MLP neurons of a small language model. Each row is named by its layer, matrix (up: input weights) and neuron, and shows model dimensions 64-191. Each number is 500 + 50 x the weight over its row's rms, rounded and kept within 0 to 999. Numbers have three digits each.
After each neuron's rows, "fires on" lists the tokens most often at its 100 highest values on Wikipedia text that the model never trained on.

L2.up667:411519473514567519478411482484482543454512485559526493500491464459544373427452507504591522452389436529537529459539476581431484519473548469515528597535575539442553547496554584492503478510496435479554507425451461443469474574468569504503472470465519546503522465479415514449494508483531506545503450514444478437547564549508506602628465531461469380483439550432490387547446548490513495590433
fires on: "1", "4", " of", " 18", " 17"

L2.up128:479578512495369594502574620544420561463438562509550504451552547454528419448489503500489478403550450516442570561507444474493458454496465540555421448545484552458530561543611511543444573423601554555474568388602510501551546561526504472512551421564434524388529610473404439478532447533410439463550426550482542502539542529437443516516502410544513470505501453449485540453513475533506494425508
fires on: " he", "\"", "I"

L2.up674:554446539466459402640546498479523509544445619407514459533486456358485429548490532467506429545408509476492564438434457530533461562451542437481517440435442486438575502448599428521527536437381498485490554629511528456559500493527425403462515426523509450468463484513442469482487507551512406499452491561512503457505442526446434448516450483446457503490493498548503490488584541521492486447499
fires on: ":", " b", " /", "s:"

L2.up707:565462507543453448474547549481503508524423534538417525637602484435528552672532491478447495508495549537490503512509538574526477613502447426478462461443536584427597428495519539608568464396471434598521540532560511534462476462576457438456505531485490510595550462418472471516501477497465517449470446521577503500507521571494493474533457448572582487473479517522479510419480527557510541450555
fires on: " her", " w", " dem", " their", "=="

L2.up51:352383423440420512533480501476544473496477462542451550469592480475402477510513470548418490548438486458595470499496491562458512542527453543532534444497432493532522559438523527456454540557441499541424478497560493438487481461498489530428520495520561486472437519534547448434493460450426520508407438500599441516570536561611457543492427495518437488495440488520476501514513592521418604509505
fires on: " power", " death", " Air", " air", " light", " Master"

L2.up440:475541519570524578577502531596472396450410502509500433444453531524478434468505520513543556539504497594478395461544523616508586528513484522455524479579600505450657504525452569464477572497502545499536523513533546520489538489446545570464510438411523577399540518542450475482489491522545487478492511496418488434530608597458524502530456494484525619485486484450468462505443489510550529532520
fires on: " U.S.", " family", " St", " C", " Sc", " States"

L2.up177:510514530489552469475588473512545532504593513509472576456569528476477391541492474512426416572501614530433611531519504489532520492491571536447455525458544517458517468371481533510504449404453396534475566479485524470530501550438577550558437521454563487491505596497438496516468539567484560541479488570565455445530408476488509472505394416447495432451445507536459534486415462503504494448490
fires on: " 198", " 199", "1", "ats"

L2.up485:516391448448617536540518474514530514548492453461449453519434471461539449528568597535560503369438483494503536402488545465494478389463543460469459400523509511493526597475478480502501517474501457458504546536511520485480589425420468534575532519424401517546459573544468432525497435549496511459470472589488524492504443477441525529417512502520576461428491512554478492421587555511554497519473
fires on: " med", "ought", " used", " order"

L2.up755:428580521529436502565458492633488543522472515597510488473454483440494505487543518451428539523373505539479560487593478507453457443538382488512421492491458495531526549479479521390448540508383499504525562483552564492448490431467482538364567369410478541602477499518483392491505492460467477531458549482576508541537496506354610506497533477517488564600524437393430482413555552441470472487532
fires on: " Sc", " sc", "St", " St", " over"

L2.up680:450463531528512468558542479515396465457451456362437461521416473545471479504499562470418567481528500546520509453554460443439515569527532536473536487442558527528477449504543534489541498527539460431393507498477453442479534574583393424476496406510521558622418528425540477492477503482445471406527500620459386570514478466432475414435480509616472489535474495494490565524551455609450472448530
fires on: " t", " chang", " sy", " help", " part"

L2.up441:483614554481501521445455582491453592426443414544549498573407428406499428594466534467516489507490437560446557463534507485521518508490556486445446423544466452502491580504621413527482459477562527488421498539534534534493463442562450473539515553439497460511535580526450436604460420469533505376524445454494495538522492481558466547493526495407504445475536512467513496564404414494517436480439
fires on: " pro", "F", "(", "After", " to"

L2.up719:469529469507429485422517473517462457439468466477501460534497502485490403533439578495531478498422483522516517482445505514509430544504482554539512507517428469531515531586509489526496534496472476489574419590482467456395457534522497519426554451400552481447467511500474446527497523534568489399508467691483478485520412426431450466572464462509488533469537534564608512441465574584458478467412
fires on: "==", " al", "=", "ation:", " career==", "er:"

L2.up539:551506418554489464490532593542485546504582409519563528613529513408557371506515578493585464479523399438459662480495481543400524569492424468498518490494522493513506539526621495520400568480520442532512497542465533495601513607449472500453591380496505446546483569514595526504507470522444462533473463469477483480504593555445489493541436585489569426479570422541431554419505485524499415549549
fires on: " sc", " techn", "\"", "ology", " Railway", " under"

L2.up486:441430617512441491564617509420531518517410485598527514436490464492528512396510584489541497461482510426471493501511460533416512367457408477426449530568482479491445516532552460479479450499578462517545544481569620460618427468579473465422543479489508562605508550532460452550512458601489418445501449450471470478582521496529486495504539536461493469448465535502580535482453480538559462435494
fires on: "E", "O", " (E", "I", "D", "P"

L2.up635:466521564436417461530501479568502427618417521439498544486518480477548387552475571461505511567538474539543490402569559536479481502488542534456520501499571532481643488547456514504482504504514495479429541487488544544488486529525460455429556560530517574467448453456495460562565494534576531478573538526545488574452514610523446458561446361553512528443392613579557492492540490487579439504561
fires on: " back", " d", " her", "ast", " w", " l"

L2.up382:418525459465521518515538473544494597517537487593463461487439474372499486452466512492488480464556420493443522477454521542487499550467498476481440464458506496498500490534562538504553525506538417497429455486543426537469480562403473551528575470451500493656514443524569519503531474480537432597567462473547570450472552487460512503520507501465512487502500524544483565545462451533465508494464
fires on: " round", " investig", " Championship", " 6", "ress", " test"

L2.up465:508519449467485569570381629500531495432482566499529472503451514389429539481544527507538505512358500532526451541491420456442539435571507485445517527557492474455621615511524460453540436472492478572457452534562444487477534518509594477533530456538387390569578550592407528509503466533476572556546558511481482549534492460490459500452468507501563431554477531520570431461528590470532517471503
fires on: " In", " an", "In", "_{", " of"